Part of a small language model's weights: 8 heads of 64, no biases in attention or MLP.
MLP neurons of a small language model. Each row is named by its layer, matrix (down: output weights) and neuron, and shows model dimensions 0-169. Each number is 128 + 32 x the weight over its row's rms, rounded and kept within 0 to 255. Numbers have three digits each.
A block is one neuron, or neurons of one layer that tend to fire together. After each block is what it responds to, as a language model described it from the Wikipedia text at the highest values.

L8.down33:092011103119134167178113098115133191189080149085173093113153154169136091171126132197129106111093144167163146180132115129098106109129169156126101152185133009138111110096134058092130097136074125081112162116014141112118132093149115136102099109164120108156145135137134101131157124125133159167113125138118151112114124100116125115113112160099139177255137096134190129092094149193138113115083142107134159177083161178112142018142064114107108093129164148083152134113156092192134099135134156113142116129176078119147145080
L8.down424:122077119103074128079143116166176196169125159204107075129202163140145117115088204118177119089101171133126139159098158066129132048147077115104138098182098073158163152108106124113128104123110120121100144135103140161152094079106145086136172160160139067109113108093164144096075099113154077123139163127093107107036177158126107169188056163132106115142126134162126152141077136115130137115169151164128168119071114100109103158113143104148120164144140152170135102106086095145095141104124106126131179123110067158144125193
L8.down595:125077150120121133117181130102174157158134142136152091098193083149145130126105127133088104123126138152117109148113133103157111061098099097126127123146134088184167125080104127132124128151148121144131099076045183099146135148074139066119164112114147129099152103152164125169105115098110109108131099108163111100067155139119159153181094137166144131216128103151133111107091108144148174117127155111154110084047171146094148169134138139117174177132121160158143094105115114100165103158113046093133154119096102077079130123
L8.down796:110106128139084097122132069120143107087191142193140048172150124110147153089101161107093097167144106096080133082145168196094090126144096061159087146111161134074138088184176096159190200097123147152142106138104125130191208104152161159142160106130094113199104080146160113160131111097175147135083102107130108099144137202173140108129117118168094153206085067119073155152106130197154136154092137077074156115095078184115079184091136166160130109115127142131139155115120081177170128151133165136143127149140158097180127094
L8.down1392:134116098047124160091128114164188164135159083158128076151128146107092118095133172111146090053159181116129142113125126064197149072137131108131140129116106126167141208127103140146116104172181128114147079130101125114097124114145132116139120118138128097097135139137148128097078070164149098145163120123099073146097110142136100113185057113139123124122148117128122100150115109115131180087196154164179143129067123137109150183152152123124139153152109129099163126130120145098090128104160091137129161091089107110186117207
L8.down1435:098107111127141124091129092105175129156118117130126097119146097164122119155166174167138095128136090130088156196137143160100186122126069109081140127194120131098153079183120166109104166083113126121130118056159152097128135160065081120098164219116135149140128113199156113145179145118085086162166147148152090116180103103108153157161111114111124170171088116112113097137117155122107093159076152134141121059114118150150155147095178087086095128153158142069105127083102124099102111133121066125127153145146220123125135114
L8.down1702:088075148114089052140134075126140132123048139075154070102164169123203146137094118115113069139122168191119120168118153115152168128171128097136106114147150081095118161112170133153125097122072105122149214084093164134098136138089116109111121118154147132153106190171089147137085136071163152149089132123142142119084183139147105147113099133152111105218106116172204169104105114166161137154134086167110132136090161117102088140113128149134096174140138123103124131144118184189103169129111092115146143134104125087110114130
L8.down1898:102141195113140144108180155084156139144127158149101113093101117115110101130112144148164129166127145074143149108107101135144124108093088060120131152120086126128148137111127172160189153141168164150204132012140156118199123176111060093137118135152075139164220108183150058201093056100111081072114127097142108181108156124118082087093141172130126107199152138170136156147147120075147171141138085099138126159125138163112174137168136169133184155210141152086119105090061115122136132161078169109122097142162131087131115106
Responds to: Verb stems expecting objects

L4.down600:124117071181109182216124133109126146128180133135102176165145111114127135132085189152104180117117162153151131119112159157083095137140135074102128105193181106160125147114104150033128134158122115046135089109066159132171115114099119108128166085106154153138079105146163182124141058131140156105163137156137116119113177155099132130117070137146082126156137163092122159156118177160069111113136183142158085117091125160122153125113084150136148120184119117153047074133089170108177099119141149162100158145120043110050150092
L4.down899:164097053133155059121088132127126149108126067113120101124085155163142169110147179119133041163128139107124156159113055075106132113085134121141119118095164076151173072090104142045132197115173156145138107085157145106122174068142171160155121114095122089124146086155124116149097141157128146127115074156067098131062115112101133133144089176090132093235116117135110088130120106117122144113151157085094122127063179110179168101103128091177196107125158131133163148095119115129109133166110134085164132156159151160115163131
L4.down1220:124165132161135107151167110113093097103129147117168163132145098136129110109158192141132103055159162067153073093117145123143163111117114160101103132105163086138157120109110109122083085098143057130149106049085186188115117109166131119110135144173148105109128101130160132150068117123102148108121134098083117133128162096098144091111125145183106121232095159171094107131067125121124153178141117179089158077113161111121122120167133169145199151179140136112095182116141153104193150106088141135122158125110114130071058128
L4.down1295:072123115052114105155167135104136080135137156115134106138161085113120163154139073128107163132111138183113148124117105115166147112075068085167136177101048088151113134096073153121156114190143169094166107112143138110104179052126179093092135146138104128098124116099178138123167086115122114097145109100094117093121122194166165215168113131127159133128152180060146141183104104149096157128098159109119102076130121207079108171131171129118160179151132088145115094128144145113227166130143134119143154101161058067087156179
L4.down1510:159163110149171154132160163111153089141139122077167187121130120148152123126119143088133179136136139093126063087156124161077171115137131122128150167082146096167090121149224148102097110069106087134154155115123082167131149078136073063121121150187133163153107088131162080094154178110046172172161082114139129168085150103133134111125086158083076170219177125092137142145113154176150109131129055160139153141133103061179096136116150142131075070031148209130121143155148133115139117077182137172117109092147121158187129099
L4.down1562:109129169130124121166128136136111134126108190135100131109121117109077172110137137087124113134122142145134157117143048162157083116118092145170139136077118100190153107160079092078153108157086150161076090108127124107100148104083122134113117124126126147118131164085150093143136154077126144105066186064167153142073115140135170158094141118125099089209141162020069047137103134084161122155140172143138130130141110164104135079189122117199163164118080166179117077121169119113156107134136123066150123145110065117130157192
L4.down1615:113072093201100078131112070115153067084184148071118208079129105051097151141142147073073115150085169094134187147121069165137071096129114091165095127148164161103123091124164088095091156157122082162160089133148128158179149153121175152101153146129113173105152109132141132128121098187157147146144117146132096152124144100119148091116094195128110119121073151135135099089118095117133141127126116116139146131090177123167159129192106172142148091141143133140099133099128109115143109141153175145142103196080085173100130100
L4.down2014:108090190142093190183130144117120100122115146160132097135118111108118122128090123093132146082125089180174153127085162088120097105117160112127125130146127124134122116050087108072142067135090125121143112144108144079121119168118158207171116170155148170194127107081124087129053075143079106056137099096139164159099152111127208136150164097149111166185130193069117134126174133088093130093149139123118178106152095131145119113123150123081162094170101145049093129148183120160125107138144119113141142137137091219105182133
Responds to: Action verbs after subjects

L8.down218:172128167159109067126101062144180174072111100151122094095122116140134126146132087156109101151172138171150087122117127179107100130117074155126137140176119148132170126158096081120147154117103153167143162136135081121104105055096116134213098160158113157142129105163184140132114122196137208132108154132129115156172129193104128146163098121153153148136130130116168109133138128071058108084098113109050148140089132138210101114171109157126065153155095092139124132245131125154195110125113166144150119144119138129156156131
L8.down321:143122035047140156115129109155107116163148128136102077129110120157163125104134101118091110129100097155081104122149135184097136151115135066122062103095179134102124165178134145141129161135141114152118142152149179120106082082103145168125122126173080156116100170099157082146115090065151179074133142124121154127104154123158116153162165115132145133097154094132145143130116137122127131156107164098173176127127113078190201127169182136138117146176118128158183143104112145124130184119137159148144114120080189092115099147
L8.down527:119090120126157051184097196140097126158065106137193144121092168163187166104141130175093133126158126088203157170168086067146155092121144144141092086111129123134085099088157100148189168130129132138108109088150154119151107090149137139111179041080121135094138139179075118098140152144090111121171106106108116147097178136123158080192152120073141108092165192142135105101178048128113147176086101089123123125104135117162155145110112170114207131129115110132120161132116168178149131107148045115075193075129103093151156152
L8.down819:134046124100125149140065146162168105099155082122124106145097111154125112128089078101101125150133082109090179114099120162076142106091132170142099171130112088055139129094150098147137117110168170126092144125120138083102098122153119180206150093126094172121149105124123120126133150075170117115126160170104121146090144112137164131190091128163161168053128096154158151151121149142125141079107124162167109141148190107157060107153189132128110137172119123105120178087107124134129109172168176103130060112092167131128099167
L8.down1328:114108140161140187118121111140156165140137136130073103111088108107142100126119119117114128131128093105101081154137176125161153180119102074082091186079138178205130038184143164073146147131127119144160111121108101089104148124082194128059119158133142146160144149173104154107119131117117185124121162126113048096101137109107151069127137163180095148175144093126132143174091138125156126231154116084132129140151131171096079173151117154169085109143182088198125043153120181140051112143101212137164051152155117150157146108
L8.down1686:144088046139103110154119087093120069109133119089114103076131150119099129113101115159156147167114124102154177072163098142117125152123125155133128109079130145172145169091142090128115115161135129127084156110125138111097142100142171154170135075149079047082136080092137144194072110086117101131126153155140180099107103124209126090052102189125095165054135121174153135145083099143144112160126155196146121179088168142124105157131148189133117113116108113098150080130165134149077141128157137140121104167141078212062130158
L8.down1750:148213013079100136158180135190109073182129118116182116100152133132161104134107072165165148130095136121140102145131137158108159144134085144175124031128185112146098167166143094205189098214135132088075100169178136099134109168167121161124134089096109094141133117071082125171098118095090178086199138121193166109163144132130148135062117054126115126051113146111088152135166106117153157111144107116131093161117106143124124157119143146102099153092088170109151079091156114073139185123142145129138107089159156123123101136
L8.down1787:083115177103146138174073088115151078088142139185126143088126110129129144124135127067135187129095171120202204104166121132120136187155070181134122113143129157110171146144099167063127111152094103066173154124078126106165108207117146119117112084096150085145107081116148078104146141125150173143141095142187083135145131097169125095155144150091127072069126147154121107087103108113201183110112170156142120065106119131136150119113062164137060150152143108107093153077159107122121085120097182183139090125132118136143127164
Responds to: Code-to-number separators

L4.down221:100087122122093163160128144080148145128085133070133107090130113094140109144124123119104107103108144140107125174130156107128071083141130138127141111087138069146156112103100134125140156133093188146178107158074105169183131128131073064152138113142099151171138140149133098178140094113158083196130103088104214153086152181118126132136149128022107104193095134098126104148166086111117120097104135103129116154095135057176089119172127118113168073169145069144125087138132132151076106145133136096159130151143086123086153100
L4.down491:128163096190092096120140110157126147098130199112133135167127077104174140119116146129103166093161158090121099102148160141141070121121145070176092091133115089118134156141110128137081136204125123102144136106171123129199181136148116106120094145124139124200119169091172105107130123149096167118135129088141126107117161157116111115177135137138118098228116113090039128135146129139115151165090137101108124149131112105105127157060129157077059119110196123043142086110107082149123135109131134112160102186121152108159113118
L4.down972:169124101063150103143120147104120115133061096131085157135145073179078142126151151144120119099105115095108171140137081125128175118175141133192077110097115050080142122108144087091182169119104083116169133115079051131152140101148128123064068079128066097116111120147168083169140150168099110131106114124061152169065111188155156133099085117131147162146188107164127087173166173138162126130139085146083061137096118105158136135141099111096129110117089092082154080112182139186128118109209177132115116207156113129144144144
L4.down974:149161140092144158148073107143153129151126073161136134163144127177178110103167140080147105097197066174128118066173070077103122130146185110122180114114089108146134096075109140082156125118101147194098096136125099127095151084105119136180100082120134152108137154134135100123148151092052129164110183161160168162145143144137122144142127182157153107163117137133132100132136149158089135130103124157106144139078094126120119137139089096076161133125166101122081121164168087097148080151156065106116104111131143126151180124
L4.down1078:115198159071111164140125152147163087147159153124125101155122141139130148075143135082141115091125132065117155096136124135138174119086093133191152114154136125079119100182169134089155165105123187129133064120122186118116096145134130167128162123129088129095091123139093103171123186149079144127132130134121095177142088125089160046089161132163102111165095141190114185136141175167107121120151127131193084182118123155108061114070131117096118126103172148103157147085159115148154126103155080151089108097114123088164124138
L4.down1098:089150075090157128114071184081158156162130191112151100036132202092145203136144172128186121067063120170121095149154090122110141133144148162120128106140166120088068171088131162111150140093085112115131169140112091157119204077163092109098119144130076065142088163155093111090153092121120098157132084136086129136088109165135139157147144113097160131208124139112112201148102138142099134175139136147128110132155154094131149105089124097058123158145097132106145068153169127147135129116123130125139152132223163157131173128
L4.down1498:126102135121164141131046149150102182108127130148087100150134119115127147135088167088136128077113162088075126129097126158154138152131144114098122126115132129134082138137078097151107161063086144176099132128147159133143100133098147086084116077119081117116106109128065132165108118182076104170072114158122138149122154099167064159132113098163074192175189170089137062097064075127193141172160155118111098088135157077162096128142110131086119142154138078147135093125147137122117120099111156145182077186114129070166157105
L4.down2013:091124095097081140164131133140216127126095105112118064188099155114112055220138118051131141121074142110106157130161103103095102112104157200187163143161117121168084160107110063114135130106128110086113102137072066113109128089130110143108127156105117146110176166141102097191126079129061124100127108112106160157077036116081110158124140171151064145167116177131150172121147095168159110114120112141130182092089174138147113132139120160116144144096145156142106109120145142176127164131126095114123117089191153140134117179
Responds to: Plural noun endings

L6.down412:105078060058143119161178190133145136154169186149139055140154090077111174138131142130098130152121108142134125100128175059181152130094080127083142110176125107156116102122124184106114128103138125133128141105162178142117123097093126130133167116110146116055097130069142138092135044098122170122154134155187100044113165118093083086130099187125061134170109152079113166129086076098136128110124119192117094104041125114125114203111154167102169141148092176180105120126107153055130133129139120140142133097146125132070123131
Responds to: Transitive verb endings

L8.down22:108136136164126090158165072148133162161165120151112151155153091158128081158129071122129160123137090103112109123163125132164130129064141087075127118097110113113131154102124139159100142139110138104110164099163091194153080118071175102176159096112147082130159136125062083140122161145120132130129141146118135128110090188130076105165177095083099153052174137177179145120090135122124096173181181156168122178097083143162088149140114153147072167088131115116152126129136124150156125154123182104044122130163075120110115129
L8.down60:118164112141120134103091073117101141137127055181107155164136129140107103132171080107155151129114185112144131167112140100189102117133131099109189145147151109099084157155155165205139121058154090152147157190108139121119133149155166144100159111112094133124163151135169097139162120195087105141116151126052086141120113138117113152138113065079076163177087168130146185150096130111111100175133146112035062150095159123110161126075108141134165182150101109114145136129153158150119100133144145117135122126079128160165154167
L8.down449:186092125142100122150148156165125084100130153133088081133100133143082112058179161121110131145051104078156122154173185147134186142186111112098102149084097120093157189203118101122164136085137038098165073164097122121137101135081099075222183072132167159167082124131100082126178093145152120121103090108134171120115162116123057164130117087061151115159133051127157152188128111186125109148145119147146153156152086200139116121171141100066116133066152115152118169171106106147184143139110088104131119132147083125163153136
L8.down1038:157069104190147131112094138141124159160182117120163120146097144089082115123110115082139131139094097149177231117131130075116132141122098096163107165123123149137132139188140086039085123134080090093180100163126134170132107125157146161159160039129165184118087141116118121070145144117107142141176111103096157157114168194164102110145119145152120131124134154150094119117142154117182043162105150061113124106140106116164094179137176192115169177136151001136117182153119067153082185142143106194173129082164112118077099105
L8.down1088:150099101146087113077108083168149122164132166155144109144147099126126162092176064141154114108111111156146194129089098136166097129163093013116092115122121096097146142179163164146144196150111152084170097129143069163150149149128167150155062096140117175115149112084129085075086121096099190105110141118112139103109109123142093105139113146141120082197134068158134166135124109195112094227145151188206176187087164188111125161095065104119134092100118128181185152114135144148181152173153097106087053141110161161071084159
L8.down1167:119207100104122177110120183111144098091096055114151133107082131100132143110074131154180183099058133151138074105091188088121104128081102099060149119149207153129162143134173161144180149142145104164059146143144169089119129100110104117108134083112115109173172142075157187127116092143163156122131109166125113166181079160166071177153139122138125077104155149098141136147170103113109087159199135181192182173102115127164125182105144172135130117142118118109157161111145148153091182128141131143136133095100085183126073153
L8.down1300:123144072143174171082087155148071056100094078129137211188104126110120116140143126129212092117170166126151168146085165128166171120110060159162141151159105111140110135145157190109109129107109085148108129164224136148051092142130133102155109142138114196150107176143162172149123132084162139109135092158133144115148113115170109072122101074130122113000071135120142140144119158111125098148179154129141131128116152139182161115121178138160123121217104114192157108111172148057144150128122111099094169117131144138168154126
L8.down1384:127118089138174122141166158103133131145232117163120175181129117124082170134096119156111108085149065143145129131108093092118088070110090080107166123165137167120145209195179110124117111095127146133144130169111136194135074197125117142101076106146165177101121162053130150187124147200161087101128077143135114166138078114126079116168136109097118148061128153160076090061047108122094108113088156156167078169150106081123168209150155077161117131075111126110134167133136152115147152157142115138155151107109148123151111166
Responds to: Mid-word name fragments

L6.down2029:109154094155130085167130137075129142147128173116113121127097141119093104116091159143145159121083077064125097146129161111113126115150124099111068159125087067121080110125156137115103107119123140144085173117145163100142099121189109125108159110088134198173061105161111091158119110131108147136113078128097127160144085090122104138123114153152124174155123112115156137163118107125186095110171100102122149115161186090096072169146079136106140068156121123152095152091157067145097108138076101162128142148176076113059144088
Responds to: Mid-name and code continuations

L6.down57:138109168126118081165160179133203180143060139120100143093138181150113166157162125116119069097130163102177123143104121170119110129126135181173155085074112098134103193097121110108125073055036142153122095178128046148080112148108115104101058138101115099140161163147085109127161147112078063154117129126068152146061146127132160142117090092156128140171120109145122174175107135096108160133115120153141081116215091155109100175147079111135085134137122100136143072094199082147122167181179110127138112175152112075121170105
Responds to: Plural noun endings

L4.down288:161133110084105121107143108129072145108160182108118125090095109149133168163128121135120095188168131113154130149083123156105149103162066152160099139132122127143136105164113081119120138101112089164137099140150127145090137125168108142084110159119155057116157114095111184157141133087141165117150140126134149212146149150142125095141132095130124094109124122090099091076142174189105117145107079107089186183117145076136133063113104154121134147167130170187163155120131166107166192081143062183138089048140112115089112193
L4.down340:171083133160148151105173113141130102103059092140084091074111071136163175152143147129136144137080145113123144100153110163145119096109091170199070151085085117191097059123164114141089138115145091158128061135150159198129156083169141158083170135120123190088149109136106126088109178151144134141113129153130146120162133073144121109147124139167115146089166101148123151162129117139128135157110147120079155130123151135097085101081120114101151149133131111144141149126089135087105116100141134095161106162183094148126122155
L4.down563:152115135085182091133091162170139141113150119117105094156130096169106165141136112093136104159175120133108104141153089145111114144133174128110131103133161120130128158116121185127101096156158113159172105085155152169080127102168116105124130101163166099116177103104087134093108131146125142099133076102125116143154108131167140071096148117117183171162105172205131151141145150066149113072115148108112090143053119117160185086149177145095148134140121106116079054143131146084152109102160110090161169112078106126109094144
L4.down1341:149122139110096149138128113155119182150079136150121118094121109173181138109107142131125108095154128156132148077164114120118115132143145104087149116140074089092152111150151100171125160104129146129176087084122165171137104166163127149103141154121164110172099173125201149120090114136080141132096121106122127132100109144113090062139100124137119131102166045152095107150105123073143153134100114119116124215103116130153177120153111153148133127090110084112058164079118126115063115164111102093165074071126153124174195115
L4.down1365:101120101150142115091107182131111118218106164112139109106090171158121124176160121082135141091161132110144137129074163142055118071128181129140115075128122216128103125108112151115120062083102196109139136122095144085110142097138150132193176161078113079072127083161113131105125101145102115148153093096169118195136113137121124171119102136042138180098158112098106157143108083138110115157030157090164125153115153080193181168132134118167145141123168089217104124148110122183106078065145097117101067103130166174070158105
L4.down1598:183143092100119110137148134112119100157131152102197088090148125118145197113096085155155110169141196175094069134081098109159141189128119150202090150072140118154146095134126102133108169149138128113137115125130142158087165168134122107057145108104140096118043111145106207134154133096124094122049110088133091138156077076101167149142176119125158120135170151112136097123101105148175143145119191095113089159112127165114162144098168172095155111141104102156135074145118114105167124113135124159094130068151136111097123171
L4.down1805:128098062083127121109197109103109087104182113094152147082104102103101140193148156135135131125116160128150156146115183113137104163081104103139117150121087178043129128121154088145121156122134157160164114142129171149128154060165105143091086144157092107192125131072108189082164113064149147126094128108116057132071139117177161137099099163149121115163096121115065136109105120147167150175115111118111127108116090075041164128133107144081123187160113145165085166144106090120120194100161128108145109151134180149081108141
L4.down1924:204141046158151143151176168134109088110158143144097111141144111081079090178117074171154170214135122132188161134097161137129132138137163126117137157111142086142117115165169126150143106135136120133135179118098072158097120180164124136064087122099110151119162117072091059128131174143154113078109140157094132123181138092160075082110150080134124169181109064108122154108105142092159132157103138163103176119130134154129111105138111131143148159110138123114103106202149086097131159066092133156077123118146130141104085115
Responds to: Delimited list field values

L8.down204:135131094138069113113068102143161119162142116128157139157140125163171054149158164100112109143121142183137132162157115134068065126127101140115120118100141127154173126124105138165096119091087123141111107186181083115098093109055074089125127101128137101119167143139226123155130105147093092096167141113074174136124114117127172126093086122145111158000126160117112105110159091130112089113099109167177131132130197133141153168112136113149027086109103134120103153162173092155140171073141092147145122110179131146193093137
L8.down335:154091135121197162117145162136179105168154146178153150112084178090132144075090129111110112082169124158130100153086092208150061112143148102200169130137117119121148159123127113131058141155123141104088132207145138146068104167117120121125148076152098125120216121109132150140102175165162126134147083113033175128128104148129148127148146121095148161095110177103082057072160180084178154135112166131133108177181170133146126117161103139170161030125078104087118118136163109156140144085160092128131150137180068157114124160
L8.down437:175140139171107079127095132140148125136107123145099129100095151106121130121099149075098095091201169101141095131136101105097074117106098180145187056135166082173124156107108123171123134109112121135151132146148103123102119118125152105141100086154089110131156171164155127137132091179136142188061112046097150105093106078143147173097148128154171199240124180148152133099163110147150168105111104096116100145132122146132131108116132137096128099124055118108207135167147107180116137131191173145150119152118090088124121113
L8.down444:112171121136121106181127069086107143087121091153102113168133149117137102104089128121101129169162117143154150154121113102163123138134149148145126071127183073073113177091133125159075129120128204122148003158172083139160063125105171154110113119126123126109150111096165086108120145170026119105162122104107135147129148112135090104146172125103135086255168188134097079163170115169092144122083108189140115124116123138148115090144086138131126113122091168109093165141126140096094169148155082138087152105136084145140147124
L8.down476:140134095150130137098079178167129184107092142145115132151090111130164092117105141106140131098110155125165126183054135132105142133085133125110137172190172056167141109115082107182166180195112157108152108118163100064107122132086138067117067139110065132105147118161108087181155102162104135122139102094155155169069169091157149157155121073094139132172123127128103127099113115129115114021162109114135142139130119133203131133143196103098152182169120084172133086109184100163117111119159080097108089100115085108135111128
L8.down784:102093099140204159108124109158212139162162150177107103180114122157125148130069197134144164068141155069136130132120163095168130196102072139143110127109112080122121103153161179126139073129153136101124103135122132092127123089055161087145111115159123089127149104117234137108116110140050095128136114117125158117179109105127118139117136094117160101240132140114127056068071172123071105123125076056191138166091148096118107093122154122078119149153170137095141141134149126099135166130088137097187144127123107157078093135
L8.down1405:134114145190103116071082175173173153195039127074121164130087144112107103087095108114097161112162154092123112111143117079105080084106135188223144148131126155091107173118112143090086132114067167172101125190142120076123072160136143160135162100118103109172129186186103151148141143089084136155128113120092139173142080078095170152137113100115133194183147082134098114125148164120155106137113123064106098164189116135131125140051159139166075124089120130135081115096159085160131136116123116095182104111141139121103089154
L8.down1465:169078127106108123127131148200163040157094087091111091091160144093143075137109108133150154150065113139079143122159134114132151142165183104126121138172196102138186135118119137131118149137121167132144125101191169068101056114128091072127157113106093132094111099149141099180185114175084149104158080062114165109112156138108089113107146107045069170138106138159141094105152105103114112151183117160181177189118149143135131114124137112170107111128107115036137121139160133099148157119139112143160139093107066090142134144
Responds to: Plural noun endings